config.yaml
n_head: 4
head_dim: 64
norm: "layernorm"
norm_place: "pre"
bias: "all"
tie_embeddings: true
init_std_qkv: 0.022
init_std_o: 0.00448
init_std_down: 0.00448
lr_mult_down: 1.5
warmup_steps: 56
schedule: "wsd"
seq_len: 2048
dataset: "wikipedia_en"
MLP neurons of a small language model. Each row is named by its layer, matrix (down: output weights) and neuron, and shows model dimensions 336-431. Each number is 128 + 32 x the weight over its row's rms, rounded and kept within 0 to 255. Numbers have three digits each.
Before each neuron's rows, "fires before" lists the tokens most often just after its 100 highest values on Wikipedia text that the model never trained on. A number after a token or word is its count.

fires before: "," 25, "." 15, ".\n\n" 8, " and" 5, " as" 4, "'s" 4
L9.down356:127074064101181120117124092169178135107166085109083181101146121131092120115086211115176126044168146105116080124154152111116144131136124188110088149131160075123121196102105063175073147111160113137121179171093154094090083157132143199067089189120119143073153181142128118166162104122074172117

fires before: " -" 39, " Lin" 10, " Rochdale" 5, " Q" 4
L6.down574:127108138092120149144177125117100101084152154106128052109066124114112092069139128154137121128200126145139227119205133136163156021108123118141132110162110131177127156180101109106106088179117154090099075117119052133142087129117126143146095135102087160167132151090165148148182095123104132148

fires before: "8" 17, "9" 16, "7" 14, "5" 11, "6" 11
L6.down340:170182161153068101140133105159102174124118068093165119134111142132131131155059120145174075183147116107111137092145169149112100121121116105191144174175113098152102131137112129151080133160127140135137140103158079103138139103141153140144126132176174093099176117107138208135161136099079115133

fires before: "5" 14, "1" 14, "2" 12, "0" 10, "9" 10, "8" 9
L6.down1359:127124120106093110159127175057061179183145142133144151097089091093133096187108110171120156130153136082048117142093166127103131156137172151036178209107168077061122170157154093113073141123125135165156181185107100105128145133132120077075107137139147139073114116099166121056136053064140129151

fires before: "," 22, "0" 10, "ː" 7, " |\n" 6, ".m" 4, "/" 4
L6.down640:115114106127152088097174124093154101150086105125105162111158105111128130126082176127123116196142123080117170073075087144140115153126110148074181139121070152131118110108157087158156104091123111177081133176099107122103102119161138099147125178124130156123125147143147151134170069091135127229

fires before: " the" 34, " them" 7, " it" 5, " his" 4
L9.down320:132142181111068133129128155123133147083117173136107123194144148093106115157112159146128094117106121157123114074112145092159121114114098121095122117128143089085158133136133068160090147140170120153107128114123150145045145136162135149126135083104138082082103164172171107144181136097144168118

fires before: " the" 41, " a" 12
L9.down168:136131162126114138111157183107161182151139136158146162158156170126101097137136098190143133170158129114178166146085127099147124144147137150121176131121152111170132120145154138109151109100120108041119136153166162107124174112099127098135139192157108124096145170078134104154110132157145117157

fires before: " " 69, " Conn" 5, " Taipei" 4
L6.down139:196093102134139138138126085201103189136124111165135097113095139118197127116098150074160242142093107142113159103140106121141167097120131084107152079125148128132093093120151097132089184151141152111090136115118093117125104080086150117122078155106161153135109186154142140124089145091134117125

fires before: " is" 15, " was" 10, " It" 9, " has" 7, " The" 6, "==" 4
L9.down1613:118101145150088089102099151117149136169197118120168164145150161101149108214135149144108090065125144207126124148129121159123150137125054180144180167161079096099130121156143123115104139116189104093136089089142102143112089138078080117169175148105138110154145111144153114160127160170168146154

fires before: "1" 16, "0" 11, "9" 10, "2" 9, "5" 8
L9.down1848:139127057095107124088129165091137138153150124155113123066127058079139082080118162130089141187113130159164169151094071161108099132147150151124133161163119096163094110156126131212084099145074150169146126093147130157144111106118135129183150093166090194101111099157150163163061105126104104177

fires before: "3" 15, "0" 14, "2" 13, "4" 11, "1" 10, "5" 8
L6.down148:078103138171119194138166094181205166171124082138120109115097121172125080151127154096098097194138152115156132114200098164101062116145111159127164138086081099104066149107138097096146162122193154143134167169061193101061131091090136158167181082105209133117154150115073113158119140161142137115

fires before: " " 28, "200" 9, "199" 8, "198" 7, "201" 6
L6.down354:124175084150122068105082127084169142148098117036112179122139136106171104123128078134102132099069132142102108070130100128097114139157148106119162086110120148084092101148163103133119133164118171084050123149119183142097150092150131145134144088145052077106112074154136110207171147126153164096

fires before: " |" 26, "0" 14, "." 10, "," 8, "1" 7, "–" 7
L6.down1993:206153178145130154139138123071096100138090071079137164133084123062076148105081096144130096119163103136185117137082095137109143159120057126117099114214166122118128109155166161131105110120123083166146070115155116166173069090108124075100162128165131136125095105173117117148103152124165132129

fires before: " " 85, " Box" 5
L6.down947:124142152155141172109176078116135123146107136120125090128112049153085131149098164104080162114170212145141131083112137088127071110141134090161127128126085129063129126120117160132157141068197085120092082156159160153110092136164119150136140133127171117137079115118116074129086107183133114124

fires before: " is" 27, " was" 25, " has" 4
L9.down795:107116117101149126124127103122126120056137138108160147130115176202156103159046117094139176160129123080168169148121132163132080133108111122121164166152110200153062116130147159142066088115133163141171181131121081100185141148183117139108157047054140128173118127145126127083138164126060116108

fires before: " |" 24, "R" 14, "-" 11, "–" 11, "," 6
L6.down1250:118063088150178076127124105173104037174130086093118168180099153175111122145102123156172174124130104069119104116098046158126125182125100128175130091169178086120141100126131177152164115159193164144071135087107078124139125079124133115131195173106085121088051137079133169158102119135189121081

fires before: ")" 25, " (" 19, " |" 18, "." 4
L6.down75:133136103089155151134102136137169121142140140128071158028089179065065138126115117135107153145100095113150086186127134112092146115116131113082160100151157143130154120168114150145128093200105071113175129105157136137154103105093101155123185063155118078170118140138136101127143079110157166162

fires before: " in" 22, " on" 18, " as" 10, " " 8, " at" 7, " from" 5
L9.down1591:086127212116160079129204137143162084170115152103141171115083151137120124147141122125167113178120151138088155115173137121118194187111093125119151196131146104141110130128129125204112092144085154219076135180159185090119090156166136144151085155086127119147132131134094099099163182090154138101

fires before: " " 41, "0" 11, "1" 10, "2" 5
L6.down1193:170132100106102184106116062096106134075144170099167125113117117127112134133126122160146063067127148116136204112174092075094166100072137123108165130139099149124065140112174142134088114155092114156108092172109125093179153133104129063176153181127122142171174177097139091205132213046170117171

fires before: "201" 19, "2" 14, "202" 14, "200" 11, "199" 6
L6.down524:153114141097141151188133187107136157164073183115163076136136127126078118081146103107139115123168101153192171111132109110061142130111148087169168101149093109154157173134088096147085098134156123077133128058124176140148156100106160107068146115062156091168215143091108143074159138115106115102

fires before: " " 55, " GA" 5, " GF" 4
L6.down406:116092109098179122121111117138107139150136107187156145167131123117081080085116136141126166124147129160099154092158152098135131149140115022148206136079098115111110154108175114119143149110116127128148183192142100115149163120150113148135130132149083164158128134161132087115131194114136149125

fires before: " by" 15, " of" 15, " in" 8, " for" 7, " to" 7, " as" 5
L9.down1911:118156162087175149081192070080095162164112139137084148209139137117139126082167137176120194172131098168144130144138125171110145103114104074146119145157135129102146140087117151141140112159141083096162153115139101118059194114114087131201072128104091126124142115122100160155130077177116090109

fires before: "0" 17, "200" 16, "201" 15, "10" 7, "11" 4, "199" 4
L9.down1065:106114150174164193117085125140157085168106183101111098104155146160151120156018131101163146163135134112100152138095034125156136170098115047115162148110079178171074099184159131145153186140145166095162113133179176142124099106140106139150165126070129166157193190101206158116131143114131114153

fires before: " |" 47, "0" 13, "2" 5, " " 5
L6.down790:130101136136142137131142143152090102150155080130167089112125159105066147107146143138117128125168090158131096111132151132136153175103120139132107141160073095177197134158113124085096155188097075133183148106101167128086145142100103130103130131079071101159139076157068076183147139116179156144

fires before: " " 67, "8" 6, "9" 4
L9.down1193:123134141068162098137093112116126138162079140100090123159128127093143072091144122124097130145134128174175080102146107116153128095037158129128184148157078087131088135121099129055121145126186152086098183063164125151133068107101099176100128109149119174123116147108131169159169080080163160129

fires before: " " 70, " of" 5
L9.down49:136096106149139140102185134157119140105118132129120172110129092089112125168136120147136092113101085099178108114129127108138120080134144175132133098138080091095119112113154104052057112103141103106103076132183097148127121097108177121089058031172124120141184181129093102114157098135144107102

fires before: " |" 33, " " 13, "189" 12, "187" 7
L6.down1070:164137065131092161094127145099185112152128149083133094129138136125131131126090152057117196127142139099154185161172082132070089078119143138100171089160099115108126105186103104124119135120154173095133139135096152142094127149177131094116183102115113134161158054087076151087110054122126136153

fires before: " |" 34, ";" 22, " |\n" 8
L6.down1034:125079147142157114174174133116132156108156114111084097107148167146071108106111155086115084142130136155114141126151144156132144123157158090163145133140068119166112085097143113133174125124115134110090083129101180087163177142147180168148164096104089106181165126098108187171171122112141101154

fires before: "==\n" 30, "==\n\n" 17, "===\n" 10, " " 6, "===\n\n" 4
L9.down1859:124114104122118132107100123108160147135184110126157097117109165139141057157097054165122110160122169059173174134148118128213191117154110121092159160171167111174131080141145114150168142114127124112103201186204121177101126111096119176137164132112170086116126094156141145161131111054142101107

fires before: " as" 31, " to" 12, " for" 12, " by" 7, " on" 7, " through" 6
L9.down1373:114150080100159120120093110135131100150107082105105130110088173125137107122116148139131154124191121114133146067109104075151107180147095105089093106069116168110131119154098151156171148183096117169051079164117113098109070080139108092147134124148109125178142167101179055151163129142144115143

fires before: " as" 22, " in" 10, " was" 8, " on" 6, " He" 5, " served" 4
L9.down1733:114130131101144132117124138120092171127039170138161159119095108178129152115151118090158105152112113102137161101103126134147076196147121168160196160098110071090134082133134167138121171133106062168131184107184138132147159104151123120151104070152169213126165101151142144171129101130164114133

fires before: "." 23, "," 16, ".\n\n" 10, " in" 6, "'s" 4, " and" 4
L9.down291:158091111139150112089129124141088123100126119147150182115136171098127135160174125117161166062183088110139115181087114108064158166144113169184107151167100143123171088127129161102165131142098135108108154147158067139153112108103140147101110111123160108075156092143107167138115089155112106098

fires before: "," 33, " " 30
L6.down1216:117055078158120150095128077083182134185126158132101153135092123108097108162152106128154142154134098153140166097135163151151159094151109161140113119143081111151142125140137140099139109130117128061092145183197145125172154100129156104131115109194156128112175143230134104156189114174074159187

fires before: " " 56, " —;" 7
L6.down960:134093112068204116133106084125142137149118218099122152117065084151191144136136140097174208024126119147056190133129152102158155150120124152099156108162161090125146168171159118130154202136129128127085069145120182123139145144139171100071065150146099121110127158129106124127146123121127126130

fires before: " |" 21, " x" 11, "–" 10, "." 6, "nd" 5, ":" 5
L6.down1842:130120071140200111065112118120184147087186109147098130145176068135101130096127156142134089122153117130112140075150124188187088143096109135122124150078090121121083116050138156069136116116105071156093100124151077140079084191116136063128110111124112150172125140134193087124132145137144072188

fires before: " |" 37, "–" 12, "\n" 12, "." 5, "4" 5
L6.down1464:113107086172137115147071093121175118140168116139120099125133155099125125137097122146156132177114119100079115140131116090139087191103178114051215101106152085139099091110128080117109111159101091123119124176093177112102154126180133058086067116075126157091126141131157144176104176126130122111

fires before: "-" 92, "===" 4
L9.down1321:088116149125100159170097121069167084113133082095122138103081139122107085058101137130201190100145117099125003138200130136102100141119167190144128111140096133134137088135123142034199156122111100139185161107112099112166099142129154094125087105099079128100087114188139123098130093145094094134

fires before: "0" 19, "3" 13, "1" 11, "2" 11, "5" 7
L6.down734:138151068157125087125167102112139179088124166144118121117111077119125099089126209107149094112095180098119141178173153136109120099153166127174179083136151158141119112158110185139112115107186149168085091184119098093173114150132131076130131091155078087164065175167090150170032104114153083130

fires before: " " 53, " June" 6
L9.down551:152092153139164135125181122116141097133113154141138157162101103153142074123120148163100132209133165114111107141144139119120140116108097119159147050099157090140170072158136091121097105141152179104116130154112113161112104158107141111095224159094125164183093046125064049132170132081193139136

fires before: " |" 37, ";" 15
L6.down71:147132105142102093143178123096167123092093133105152083148096147062168162102141115158115143096110098112132144151098111145119109142153122114058102106079108173185086154110068165094082080151112140117109099148160145125160173193168171130131165111137117169157142120130136118186172113131154101120

fires before: " |" 47, ";" 12, "%)\n" 7, " m" 4
L6.down1619:134154103176144131062187113140132085169107135144123125136112073074094187146105167080167135183154131109083141179074121073083168141150160082099101121103141140112156155135125139119144075138079188114120150168130156121081084111136121088139139130180120092190143089100107130106115144106107191088

fires before: " " 49, "," 5, "z" 5
L6.down132:135161152094114118099164130103079122175134073135108129114094164178135150107183172209105078132133107160165072100173155127090106132112143146132104149129115132088123097121150086097099164157138071101134168108136155134108175173206158168153140115181189136091161205158106099144084129120098145113

fires before: "-" 84, " " 8
L6.down160:144169161134096125148146091140108170139150173083129129129090123154088088093127157200148114069138136088102089088162157075105140105131157203111145118210135133120171133113189131122193105117119070160045117173115056114116132141158131134107111081083159147147104148144121110086160150207082115119

fires before: "." 35, ")" 11, "," 10, "0" 6, " of" 4
L6.down82:105116197180071152114182206093113171133147118138118120100125160089136176155092105145157126157134203129092141148203075195171147122127161126133114113121105186127103103152174138131106100105134163066169117126088121160183042084109132133144110133125109132103123095145180124134106129138133148097

fires before: " the" 30, " as" 22, " " 11, " them" 4, " his" 4, "," 4
L6.down938:122094187138145082124109156115135182122135097100156113122118129194122166103162082095153126191106193106132132132127152140134111099151101037107147090128148120080147100151052133138103161140168118152135133214086111111142084112113128206143197137135059130086134180153120164112138171111210166043

fires before: " -" 32, " Lin" 9, "\n" 8, " Q" 4
L6.down620:120075184088141141129145104159149118119103075080149069080093140097155155142184098154170108122146126159124148108199112126170137052111096113165163135133113093089132172169141118101130097152119092113111089111169102151129109071164089146099074143056095088162144121078085142093171144104108052115

fires before: " " 51, "." 5, " II" 5
L9.down1792:113103114157160108057185149095108115116078067092146147119154159073098102085136143174142139104101113070068142056166148136119181131126083088135059136074131113115120056166151097151127115146081155095108177061151137166147118168100133100181113159160084162184102156146102098038151115145115133122

fires before: "9" 13, "5" 12, "4" 12, "7" 10, "3" 10, "6" 10
L9.down509:110147075094154081082126096113080103123130098110120132108113104092148106164139072156109141123126188138106110135100152167146191128160142147154144122116118142057202130095133126199143069117140131154093135148116131130139108067185117155135184180151187146131083177099096149192105145128104123121

fires before: "9" 14, "4" 12, "0" 10, "6" 10, "8" 9, "1" 9
L6.down1025:083126147129150180160128112085085122146127086068185075162145095099130156140135073151189080160118138155052102105169119148084133100093145140086124168140145140136119115089145120132109149155149098132131148100101188139137088189076110109147170125177157183109138176115140205205164082125102151148

fires before: " |" 89
L9.down76:103152114095091162151098100146119134213104089083127110165102108189161168155092168123203154131067127126124145130158171132151180110125099148123138105135081149137145129104118175121160117060187140151161143121167110129146104077121122159155140130138155109106154065166116142064153168132116090160

fires before: " by" 15, " for" 12, " as" 8, " to" 7, " in" 6, " with" 5
L6.down812:153194046110124075145140165184053133110105104092093150127178132155084101118084129076184135141147119159148118181098115098105130067141121160133122154105127196126028137111152107143192131121071120110173178133143136087152105096155153141116145101105177135126141139088128131111181103139085130105